MLP neurons of a small language model. Each row is named by its layer, matrix (down: output weights) and neuron, and shows model dimensions 48-143. Each number is 500 + 40 x the weight over its row's rms, rounded and kept within 0 to 999. Numbers have three digits each.
After each neuron's rows, "fires before" lists the tokens most often just after its 100 highest values on Wikipedia text that the model never trained on.

L5.down108:541423507535490530512544544479564473459467509486427485502479458469465483487522525490483464521553539538546497508492556486510591445530523561470487582490559460487425459595479448541448519472491525507473494478512454535529458409464539459530513447515508515448489511444501564457466521493540513539
fires before: "r", "id", "ri", "or", "es", "k"

L5.down292:551465450507553497420494447527457500550485489458479523475485464476542526490566560491460451468573498471551524574462547427455508515464456532480516418598508481501520489519506388490447485495521512546505450421514497562461467553450575480512529571535513443483517507561465459455471427494523489527
fires before: "s", "l", "ong", "b", "p"

L5.down684:518466505465543432532486519523535519546505541530566586502556496448488470504498427521513450494555525526503488492480524504535506516544392534523396491468515497480500528521473488487481456487582511480483505487458547542472441504365457539493463481441560499502489463493518527533507541482512565412
fires before: "an", "un", "u", "20", "o", "ap"

L4.down301:526569519499519535417563508501479462493462509457458497507571464493486478463512557506452517478459595477559491462515496472492561457487524501531541467455557535481457616501548437445542490484477530483503429530562494499429512506413497539587484556507495438472511531507465553509600477490517601425
fires before: "re", "n", "e"

L5.down615:503543531513507560468515421477494569538463541521457544540497497484536467459533467499479504567522454447439547443560488560492568509562438456469480500465522476488563496611426489500551428538463498513537494524486508510478556523496523452562483517480509542529507494576537546487440464512481536520
fires before: "ct", "y", "al", "k", "ge", " "

L5.down1008:515584476509486520495530529533541478586455474482512419439533393572494513537502464526488515510514485476467490460519522496445549514532518533505495504481546504510544465525527549461555462482558521519533523550474571562527478559375499431408520501504486524522497504491437451537475434530413483530
fires before: " ", "e", " the", " he", " n", ","

L5.down1006:510497473415506513510475541448518498480616506519456465474484504419525536558492562550444449433506479503598483488504482450552533510496503467479529502477516514508481518442503467546494544480523503511542519479499528497493547438547495450563388529483514513578509499464531558464451517485482501499
fires before: "e", "ed"

L5.down288:444521449458542444522476510486505472528556489538472530459454544525495548521472471484531537478573498460482545540473488530495455486518502462540545459499479541579521447587505494547430486494556519428506498487531500523546498535546524529519521526503480508574500485478440535476571470581478505482
fires before: "es", "ion", "ul", "on", "r", "an"

L5.down692:398597453550529503568484546546481473514534587440509520396471514551477503493505491468385512497471421501531524537455508528441471525469484521520441532557500456496506456490462498510556498451509502458492506484554475496499465474526470493563458512498469520529504483577513531481561533482468510508
fires before: "ew", "ou", "p", "le", "g", " h"

L4.down966:529523561511551501437488530578505504467425437509520423501511515495558461508488482435539526492533464440471465518505535433476573518513506522524503492566568470520526539489560516468475521482557527423530533526453493492444505489530436406460482485576476597472464456459478516526444539482534523521
fires before: " ", " h", "\n\n", " L", " J", " Y"

L5.down757:532472487482467500537513596566491502449571554570489538547410541480491475483523548594580508547488471617552511478497511399434474480463464551507506489526546523401521454478557479466462426483533418545517501538470519530498519526518525529563436503529491518501486524539473488625500507450531586495
fires before: "e", "t", "il", "ion", "s"

L5.down346:537523497443568452496460433553495495492469443562463517579500486446579548475490465531498519519515527585567500451525501483564531518502494517534497492553523435611534524499475468621489545480511536501426547491518473435526484434467488496396524455491455536528500457501556456428526503482448527490
fires before: "al", "in", "at", "ated", "il"

L4.down826:564545500473477474485562593529532514482523540494528516500553523492551561503515421532508539545525508489519481522548484508540497520472511542518508410495502575495468447429513486538442465487478511592443440451437513500469464525483561475515423469470513507504467524518526549482519491500507496508
fires before: "o", "in", "ated", "as", "an", "us"

L5.down248:516517439518612461474536499589517502466572569508424523475488537496518492505525515547516476496480490531626466521593480482536510428518550473559521542516472501508559525508535486502432479491505448475535416539407443525450474508475544423498466461534557496517499496508442519473551516536450548474
fires before: "t", "ed", "e", "{", "he", "es"

L4.down125:511444533482515519381489504464532483542569454541482462525497446512579491497540478498456407526447558446525451427509456448568509452486507459514494572465551503513412464536457477521478509513478484477477456460493536515484454477509505560428579509432560492495472435489519546511515466486494504489
fires before: "o", "n", "ent"

L5.down74:583507474467453542470454433494479501519498567528462557415499536437505465436486499465540407530453551506487530508520523512566488562524562535445470437547449492504506536606546461482457475457493456568461515507558482439485486519512558550456476424504496414503551517491537527536433514494537500603
fires before: "as", "ad", "i", "av", " h", "us"

L4.down489:506432505493535539499509511486472532476489543531553515492463508484486452513441553505554510419534542457414499559513480542477490454510461510520443413437519496599468452502516510500487526481535443516426458549456523532482539510506601521445472514449492614457494490492466450501498513526490441493
fires before: "or", "ent", "is", "est", "od", "n"

L5.down65:500491437546498476458475526544554455485540483489485511525494489464484453481465554580490551479542375490539525519444470537479495555556469496497433518466449437525543528538467496504519451513547471547586488481491473519460536525421517498485481507464455540497457492491426553446538476506499473482
fires before: "er", "al", "i", "ich", "ary", "ation"

L4.down504:454520474570532513509538562519618501529468511497506479563483488453551486442492461501486557452545502540487523517424456577515514517540529507455526499518447505564504478510489454460481520501504542506522515494538559500547579492435508480423432487531526484489498559505533549483539447522522488567
fires before: "o", "r", "en", "re", "u", "ame"

L5.down92:558545470547500547487413526495490519473585497482521548428423513464487543487507474501438515529527532515492551474503529481448432558532455491454509524516571445497481538481455526439520512496527509474463496517512505508457506477406496488505548462510466452488455579531516505512501485494513568504
fires before: "\n", "\n\n", "at"

L5.down731:489495494472494524555476506428530463497447490521488569540484402474536468600506534527475425515558488566542494521525595401447430503472497479551445499488478515525506542557472470481559475510460500536478490522526477501535504521470472476546485514502539530478506522589555440490503582536508461486
fires before: "al", "am", "re", "es", "ers"

L5.down44:543511565519526491458472447519526516464499428524485519490498433474525480566476515538443501504515482577530501460534482508451490477422539535556580525453513416491466551492492474513477508431517410483486487486528481500512435494536599449498603521476435542476525525560481506422505525522570529511
fires before: "n", "ist", "an", "r"

L5.down591:583466463458453504488500438470448562451467484498520436489509486526480490545531450473526507450544557440522607518490472495549497414485449488596486452443483455541478512500547491486551539515492565487493536517505481511453502542468577493517557536467486584539521542523487479472579556517564521484
fires before: "ent", "ed", "s", "p", "es", " of"

L5.down420:499423565558469428508483505459509447455519506435612553553475563450506541464479532468525479446530546516516536453522515462550498576457505534543498607442478461491457491493511503509471525558519464547486476448521568416449483546518473522498456491547532505477538488554535539445457514536505506473
fires before: "st", "d", "her", "t", "ver"

L5.down686:532504571489526472495554506467532535505477521530486534531536420486520567508426545463474488508456552437454483479511621531518499492506474497543470403453530502531435537539487486526488537511543515523508510466537386518457504444451455484572469508573470581482460516469506496510457388474595535514
fires before: "y", " a", "n", "g", "t", "ot"

L5.down503:511479479493562482553508470556420497491476498492532477467467511460578523479508501519469492515540514462528510494585503500470501506527523527490514541482493481539501506535467456513467424447521349504543520504480481464544514496525507485454437497507566559497501529435419467510482488486549534492
fires before: "t", "h", "e", "od", "n"

L5.down483:471526510492527499457503571527503455464498468493405518427510558527471497517432558494496554529445491464511512517447497432545550492536517461501453412457496496439463468497661465535423499526439527497477505473536522502492464473478514433563496468507570498495511474491518553520502438516493515491
fires before: "b", "i", "p", "is", "ed", "en"

L5.down117:512504559487489499498543550520500426522528495488499494522554509497491438521545541540486490466478570502403446466537529490507462484427488421558442492533474538491503515501432502506524584546473470471480477481521487478461549427477480486513537564556537480512547438497454546524494557564505454477
fires before: "es", "ing", "ed", "er", "al"

L5.down236:501550511479549376495457470512490483484499516518514520529538483536519576538444527441447431511528587521540509502515450464527460487489508504527497511493493479515470486476486472549448505481525488470482438478458481491527557518524516326481444473519493486484575500534526460526490539479507530491
fires before: "ed", "s", "es"

L5.down984:561449455477484440525439521505486481465539484584510528435412512548438490494507430530463487507552520503480518538587460545462444499543429479564500500554472531479556516525495506505493508446469542536440531471485483500387522442466551457475479504483524486462531459470516522525540560471523475515
fires before: "ent", "p", "an", "il"

L5.down997:551466511541448547520412495492451511423469513549480449492511496524562462504497480519508460566493459489484383459438544463549484573518474510492494486552530511496439562535501509577499478489471460559491542501510513494530477398485457455506463505458492498494479559517540471506534493560522513445
fires before: "av", "ad", "as", "ain", "ich", "ld"

L5.down125:527514531420447473549489472483492480401522540569497407529537454483515486542531492525540515481503496509498533536505456503480420459542460515514524511450480495491453533463492477442479521485504520460541488517458527555444501501463536397539479535506527477547517434539515451483486438512521467435
fires before: "es", "ed", "el", "ag", "a", "f"

L4.down208:504545549522538471504491434510446533511479507506452509445484527488500495437464438444426473478426543458515556575475537476528487461454578514505548487562522533556471481445452485432476510478521464513461490497510520483474456451440589536480464466526516521526503538559419556530523513437531431440
fires before: "ct", "ro", "al", "k", "d", "nd"

L4.down355:478561435538493468441451536552417474480483491460481518489495516525505461441435542508426515515472534504406555516458502508455546505477544603525494531469530456403508437482534506563450532506533466522554510490442469483516477533469479500627520519567549523466494497545485471494510491476502529506
fires before: "ud", "ed", "ion", "en", "ad"

L5.down617:477503468530493484456550507530485477441433596540495462531467498527443544483497478504446551444517441510499456490577452505489524435485542528425516488473475476531565578482470502527503557496484517517521491464545496503461540507494471533518472485505531609491482512542524524437570522451553485539
fires before: "n", "k", "s", "p", "ut"

L5.down495:525463501491541513500459473501422532481479468506460493478502510574512522467451504497497559431536527501536503486487567448563489474534466471523601568514453522507496573493544436541515478437541452464497402453532496546527515464446366533532550403535516443561488477478554451495458540478576495491
fires before: "p", "ag", "t", "i", "m"

L4.down377:519468523469556521500495456473492467507535499484488527528499469526530548536573462535543579422435387484460488480574530525461555491439419495523485495499487550464471477503508490521480541475486477492582496503533511475481514482572466500530487462468420505471478526444521558423527513581402465497
fires before: "e", "s", "ing", "ic", "c", "es"

L5.down443:479501512517502568486510535465516500420538480534501499430538497507520560466482420549478533467464474474531491573464510563531516520508491479523514513481554532539472438488484565489485500521527534524531516464528520558469489576480437556489439569544555547414501473509471518478516513459531483502
fires before: "|---|---", "as", "|", "|---", "20", "l"

L5.down519:466544488493525448448467504620603453520521525557572476483492518477518525544480544504511508453491552503514444404438513526458449556536498472509480535520586484501480548458472437418511482512537484455591417495448500525463390547472498529491392452485485514534515496501493511522525473549463441522
fires before: "ed", "v", "e", "ing", " the", "t"

L4.down106:501550487507522518482508512531547520529491528563497468584483459486513521442545547556463506531459502523509451415532500493555595484501525442447469457481478511541485542518498496496477544491430477468516405508474547465471552570515500505489465510480579538455461500523508485488609420536492522517
fires before: "h", "t", "er", "e", "he"

L5.down373:504412511548549540510596478488501481415548508492482536465556505538527533467562469467456497427529504516530487471507439479443524427516475471438483432487566521531476483499465504421459515450490535507493446494489451473510552459553527434526451571534558466517476520534535480457541448564523466476
fires before: "f", " as", "o", "her", "en", "end"

L4.down109:462505454444582509546476492505417554535547525527490461530519505517579498504459476490514463521575503517458498552423481572503535489523512537465486490516513489447505464499529437497459509510481459494465506578475470491512479505510484505435571489494522568499487507474466484481491489470547547501
fires before: "ver", "ot", "m", "od", "or", "nd"

L4.down953:532541544575469502435441491510492502555491470491501547493496501540541515508501485501554422484460465468532523471492546566400563478526470511533570476458504556513468539446540521399463490469440470486503527473441516497484531512473496479515524514553477501500458477496494486502544535479448526531
fires before: "y", "ber", "b", "ch", "ad"

L4.down93:517534601489457487527521520485499509556416504472514500545540528552476492437511548484499524489511459469499535558494498455567496532568507568507545513468541506476523567540497522501548497526520463546452516502531497431455454528472516425472520578499501576495468423481549530455531501519483548379
fires before: "ed", "er", "ent", "o"

L5.down649:516512525502492406566551458498498494496508495477497519471486468500518458492453558470482485519458461482504539465514518545505494458531511512528447447491516548441543575512498471429510539514518481557433500517454501590487493472463477482554491478524510442502508587510423532490536539424581526557
fires before: "e", "it", "on", "t", ".", "er"

L4.down982:443422552553513465559556540517504487531520471519552550513532449479473572570533542495475519506514517478540512508494496581538504518500480481521496504519484488473438453459516453531493338459511537483484516447508460475490489445483484516468481510544554552503440519449479511494474459548555551478
fires before: "ter", "e", "od", "es", "ion"

L5.down166:477554498487491550469477442538476504530515504488491487569576484447548497512471489447508425530464432465529481558496495483490493514542462556416526521523507434484513389432492447475432519522485495509454470513510478504469561565440518472498498476472542473501518535499511481562446608536426468504
fires before: "ad", "as", "av", "ie", "es"

L4.down54:525443563642491513508448478512543567448487458545528564529489536466501438508527529433518570503493589502493475450461559523480500496514500494529528487380530520477391474476501460518440572442543508436435501485582515568485552498422464497366548520527495454520501429559464500552536479597424516511
fires before: "iv", "ord", "p", " n", "b", "y"

L5.down98:490489512436512501474477591487497526462441525535514480450455406504463543463512439451525536511576524484593463566473511509475478557468479488532475474515532529567501472586549496476452530548516504509447554505531472463467479449441525454476463534488440523498462488524541498529485465500541472524
fires before: "ld", "t", "b", "s", " that"

L4.down503:549531493592423528447493443472479505491458499555461471433490572507598516500538480473505497456432486500555460519449551479427547542489479436526489479551437486504475494497500457544526485513483555474535556436534538540483522484543508538520552557523529523542512508512443502494523511575554481441
fires before: "|---|---", "|", "|---", "ar", "y", "ic"

L5.down793:443476515510519481465509527482501509552489540489529465493528564478443467472533538464456495484528568504467541482469480536502517440558454505508557535422493503475520495506525456473505510540511440518444424519473459455432458480522476516527528483464498513618560439582566533447537498604388475462
fires before: "re", "n"

L5.down881:506487534459497517492518511480589481520469471476445496518443503508439484504558391496540505471509543551484558511482503487516500506504559527538443470482448532502575516545513606421475522597444487455492487497442533454538505529546539497553461554493485427517505527516570448468580487479490494516
fires before: "n", "s", "w", "ro", "j", "an"

L4.down182:505430535478526421461492506499472555463489496505503481522457483445493473533498573545512549534553499472429516555548457495541490485450513440451472401644533551495601506554407487486542551525432517564545522524563530429448579485536538472495450498517544520516443522460509438568490478443429543455
fires before: "t", "m", "u", "ar", "p"

L5.down618:458540463569473455500512504578500402496500587513457510436496500477497503458578578520494581502462513559485522527443454482498508492513530474494481484449579484533478481572496498520532473552498606499495457551452479497541581468453462435509499507494484493492479500554565497522455467477489543572
fires before: "al", "ed", "if", "est", "t"

L5.down211:525527564501442402522510427552451510487538454442528457488540514535510547512441489494478532457420568430460569453464474511504462553507437545459559461522473533464560544513505487463540441411505505525494497524567542442545565524496493531496418448464499523483554447499568489527472488495509469399
fires before: "ay", "ac", "n", "at", "us", "an"

L5.down718:451484457524455440418455536502463463534471516507481552544482569457525448545439461486500494432545514506499521562465563484516519449448478509459455508444586505543473532509549464514507484493478519563513456515533502506501526483535557498513444570507542503526505548414483547519466501502531491551
fires before: "ember", "e", "n", "o", " B", "if"

L4.down883:507497495478490414474455459457512472550442532485540496507566541439495502465526550544450485485523545528477426550547459485532533526474463491469529492464518466481504536429451492462491502554467539479519547503500473520514453522464469579460519497516472507467564545515495513470576473500543492488
fires before: "d", "ed", "t", "her", "it", " "

L5.down523:551476519418469629489526482465516448452471553516536501534451505452513521509440572525494554538478554434504509502504490479452473522447520587454549447533518465534443490389434508518469489444497538454470460471513530522529500529475526481503459486525533479439574544509500415575506531493515435526
fires before: " as", "s", "et", "c", "ly", "her"

L5.down106:460514429496490494438472495402493499484545575588474467488540583581484528498477546427531561573549499481542485540441554468513502455485540497495531483534526453587491503480506508462559457492529535511505557517485503441501471511501511591525568439423477535520465515494485496498469501498530467495
fires before: "y", "g", "ch", "is", "ent", "ound"

L4.down534:481562480497519464476453533482440450475484456463509480496545454478520515423492513441474595508491518469498490491453480538497452583477482454572483526436521510505471457525463444552394510444548494505528479537518475502518432512513478508436416468559425485548574515636514515432538554518573466538
fires before: "y", "e", "l", "al", "es"

L5.down977:514493565457467485429460440509538455514484525494483463469516512507474478536530515506455474463604514529560547528519461530475450536513479561474509484556539535481494502522550514445534501488506539536505566458476491446472477487503431517452429451480524524457475472496490559495496534490502524528
fires before: "o", "ard", "ut", "ay", "er"

L5.down210:499494504466536508487600503493509558461503545494426548539463549521502484446510527510514518531507543561553475509546507596424541466547590529458456521490538508526539503557522474555433464449511525508502551539538519491544526534463513343509472424521487484590464478427477498499495502438450551512
fires before: " ", "e", "|---|---", " the", "al", " J"

L4.down415:524514516486477459532433547473500475484565550473452546469466450525465443541535556456461537453480552539526477397529510426526514526524528447499500511452466567519542547474470464491506448478610491442472475565477463481500547471513442496498467442495544419605482485519503442443490460428492602491
fires before: "e", "g", "ed", "le", "ing", "k"

L4.down546:507524460547452408492482537525498476474478525508441511465497510517502490526565499613484493536534493437508509612492466528505529517481510487519489525514556504525515520583501443442509467489495520520486498612457489504474604476436525443508498427488539482474506498482486583471477486434507533555
fires before: "he", "or", "e", "ou", "in", "om"

L4.down300:548526503590488429472544525507485468500445469576515580455480529466451525516416426502525491435495463460454438492454558506449555515532483487528551453536467449534507475446482522510492483422458460555449448412491443493551472522505522494523469516475611494459486518598457512576498467477507499478
fires before: "y", "C", "ember", "et", "h", "e"

L5.down944:589441529469501531530447542533460498519448496558485498534522510481532498500519488478550503475562517496485524502420542517394440405506466447530537522490484512509436504556531492500508520454485504506484487480562470574503596495520531559490480496519507429504570566527497494542521548485496404531
fires before: "en", "ip", "od", "ent", "19"

L5.down563:523508514440443532491492511464567461491554529469532543516485542452502466511529550527528495543474440550492491545517495497504482508481495475537494471410560489441534505522544425500465500469509563521465468536453495491485550523497545465470483508480469498431444499472489537471540492526554542496
fires before: "e", "or", "i", "ot", "en", "is"

L5.down546:470522544508520488514518455441453569561433513457510487527516457506458478550521522461480524463469515499513481525508516472494503527561543494495508514463455618437485468449467435480486536408501475488482522432539480504498539516559459567504504485536525489516492525513464520511552472592514455475
fires before: "ber", "re", "ou", "al", " |", "-"

L5.down805:448540428501463516509490576569504480486479494527557463534503460518457529506478539486493498476439477489599483508504533466536574554506507531543525510547545499509441440537556501508507507500568493443497497485510512484516565448523458495486527490417515415494528511493509512454541444472479533505
fires before: "e", "er", "i", "el", "ial", "em"

L5.down567:465527487463522502459505478535554519512530442502533537468501560491526530531548479539494536503504440515397453523427538488534531474549432500534498528524523461489505493471503493577486538471509471483556485456556483497455595542520449548455559451498440461506480495518518528489454459478485553434
fires before: "st", "m", "d", "t", "ed", "|"

L5.down303:495461449538491460505464583535521521472549525401513488649473514511497489461547481487496479505616549490508526482521575445513461537587475537469438579479494478479478517511498555490490479429530451527511519510434477480504499483567572532489561507434560409498530464466513561517485526515473498542
fires before: "p", "es", "e", "ent", "m"

L5.down434:581412502490513491544512482448483519484460436483511566518569613484469505460549503471486465502478448480474465433465499455459489485485540561531470486528441504491490518455470510460460426470480437453455504533482505457501518448583465559529480521435567479477495508537493480455553520538516516482
fires before: "e", "es", "ro", "er", "n", "am"

L5.down475:467496515516505469543529550561493459464515475458414428569505546496482461501450586495463529557478533556422530541424565510574482451471522412524469562488491528507523458506556498465519511534487563489506517541503508464511497474453533552490472519508537524497521470489467489597489515520534502502
fires before: "l", "r", "ord", "re", "it"

L4.down322:560507525543523485420420524519520530435460476592460548515526514476510505519527491534532525579445471459510509512435429536459510414469497511486503462533486454452525561479438459529533462468496466465456498479445465541568591498458523467526517531509461494449577509503525515490498512506510534474
fires before: "n", "ad", "an", "or"

L5.down696:460526566560497473506482481548464461506524537485471447516445550507542499503518481488528496520511419488435501510489414530440466516499508454452493582478527527528528474566497494491494525508546528526484461543502553521479514520482468516483511513535464494418535533514458412479662511525516450484
fires before: "t", "s", "a", "ar", "u", "x"

L4.down262:510497509492513562472534520457521457496485475516519466479428480538550546467554540533502540556513548513522433535498509511454456436508457562554483574449504530519487508503549475446517517536543454516547543437500462546502518475550545371456511465477523526563458524593484466479491569465486465496
fires before: "gh", "t", " the", "s"

L4.down645:552518454498473478560518558497560500421497529473562516483470467510512462475451517536448518442515464491546424548434491510539564499486504458524488484479537584452543457510530533470511423469487549620520536477528606497488447501438451547533507466539538543506469458446589491560508502477562523470
fires before: "ed", " are", " were", "l", " is", "a"

L4.down652:519463490448474500439555471427478471561521491463453465552467559552481549489518545483548416521491518502494514463531534560551518523517487516525459492473435465495482482491503485496550458535557508449552535442523486535441484480512552553447473495460412525503539499571448498509448518464550519547
fires before: "ct", "al", "z", " and", "ation", "ce"

L4.down259:507480471464520481472433501493507499466509453460479486573526542485492536567511564489555439516532489483485457485535421491519501496461555468445481492532418567487457537577466485475571544449447449530501587472476495507537481453539432503491516551538471458509474457527544511517515569512508522548
fires before: "am", ".", "n", "a", "u", "en"

L4.down957:496498557445448474539525527500554480464441569477541517541523517487457508463485517395468496483517501532474447633474436504540444496443546496527472483481500486540539523517484462478467502573509559382496506503492515486513561487471535550529465551531523526502582544500412520466527476467489508502
fires before: "al", "k", "ion", "ation", "ver", "ated"

L5.down682:472491498545485487518485621526495508480520505431516549515514508452486507574492557558458518531454496537499445513416535550517500529567516514505499496543538480491531468508523471501528560431485438482550492491476434556548547483495542506448503576514465480584550459488451498482457443509537521500
fires before: "ing", "er", "e", "r", "t", "it"

L5.down28:445569483494513482535462540538481410531508491573524507446478535499474569478511467509468471561512546531568499515446496586521488478518431444532520437558576560521532469430472544451521472559537459417476478508460442483520444504525578489555480564500435474500500497510507521559504464401488519532
fires before: "en", "ed", "al", "ou", "re"

L5.down410:502507507555533568460565443516496562478539433494437540497456430596520534511541547510436448493529544522494472459455413522465420448431508544527478550466453583487566519466489512526545474433461502537541521471483513459531543441536518519493579500560500518526517548482536482464464525438565441463
fires before: "e", "p", "an", "y", "ay"

L5.down999:522529473517469500552524524521526486544535563501428512494452433467446480493510530487537500513480536580513524484494490473535480474507565473429537524525498465492459460578464517498498446431470515480428601423595489476518419524482484474443515442554562529506545496519494514438487518490519482497
fires before: "n", "s", "k", "al", "in", "es"

L5.down507:458558445474500498493488494547479505496478505495453531469518454542442498533508553483483419585490464471569514453513482537458538507501496547503572578451475520495455441504513525484497476490448479476485456421387486539478467501475544460535548520461528515458485472527557507469435512441519542460
fires before: "ed", "e", "u", " the", "ing", "er"

L4.down477:491417461479493512528501524555547476550581530480517511496476507496535472491455481497497481552555535464528496488550505594423482479454545417487567549438526488443430595467584491510516513520476531501524466487486468417447490529511480499569536481484561496537430479538557479466530501520507478512
fires before: "\n\n", "\n", "h", "ot", "ive", "i"

L4.down928:447522502508515483400464451501524418493518527508452538503481461500499504530578507500491478461475511512488439395470554525447513570422495451525572483528538462537470481505528465486524558483552533527489581567539499510483557539553483561504500470580448537460467501430471501530511509548490497488
fires before: "e", "ich", "y", "ic", "ed", "o"

L5.down647:417477482561429480508494506555493431550487428493437471512446442546501487527559572472556546477448501502521565525502469505575520506514579502517443502502453486603467549508514520535562492509491488439387462477502479481442538501501479547367567483497465557463447506510516490421493482525535557510
fires before: "i", ")", ")\n", "n", "ich", "o"

L5.down852:422473478545538463545540536473483527495444515514483494452514531539499447462502567484499492543448544501522457517522454467557530551552508455526578454449519532528516511463483482416539439484493625539536506494524510589516508499517452533443484484452500490517446456549477512449502506493477533476
fires before: ":", "ed", "e", "iv", "in", "es"

L5.down121:525508487589508476467506569508547469467473565436491448451461540438472536385530499527572551469506433394453510458593506470448517445531578508550471487490529489507581548563523463522525469522451458500523485535533488546502536485475462407495535533482447491530499610505547510463569554484480570463
fires before: "t", "an", "a", "ts", "ag", "y"

L5.down837:549521518476572544471529452470478457490504526387523607500458496497507451465526508476515456485524549505541470422470505454491507566498498525464440625519513454468487424489520392505506502479559488568551502429546540508550530453463482419508499512493493523637532481558477481458472496509470512503
fires before: "es", "ed", "ge", "il", "em", "ing"

L5.down771:530519448413537438577490585447548572477557522524528517462486489499585482431530543523487532525515488424452552492496522475509505417427483422465525526495566453556549492499513462456538570449459518507484494553423462503435488523512560501521483503519499532522496456504460517445506553463494456551
fires before: "e", "it", "and", "en", "is"

L5.down30:412537496501454483436476435473557455500495449533533478470476403481557493536516500482524560557519495453474475502493447465535504551415466454433472492503480566507514500460519466536492566486506503494472538501521531496517483534521560578529447533502517507508585435536498560482541485515495494433
fires before: "es", "|", "ul", "|---|---", "|---", "e"

L4.down131:537489501481557420446499466449505463475512452476502406463532523530519447503544477508502472529478481554535517549500534540538577508535522451473562544519457469519523519515477447421573510517496486472570467460460529514465480499499480516516493504491476441510582572467516407511514528493462443527
fires before: "il", "ot", "ard", "y", "er", "ed"

L4.down480:485468544437525504491487548505515452542516551504515522546486473468546476517534505499418532469569548529431500468520481549491473509555471448494548567578498454527508547449516442529528456478486511511524538550488571477470473484509557479461411476560506439485493501474582491495514494515479530460
fires before: "p", "or", "ul", "t", "al", "ip"

L4.down847:500564520514504528519503515554451510492503457559553473505467485508491532470499450510513550502512573494499449492554508583512439447529556510495498425530503467550466508518517478462448440593470513392514568493493442505482510513472410450536584457494490477438451539485437494526514492571507540531
fires before: "an", "her", "al", "a", "r", "ub"

L5.down146:497477542449403532473447521487449581424513451561477517529505522537395503476466472549447527518542526545500530520491533459399563517545542519548576550466512538489560476479458567498481408489490443506477554575500468425424516543473446488448420523472422515462540492486464449508541478452527495454
fires before: "v", "t", "ies", "2"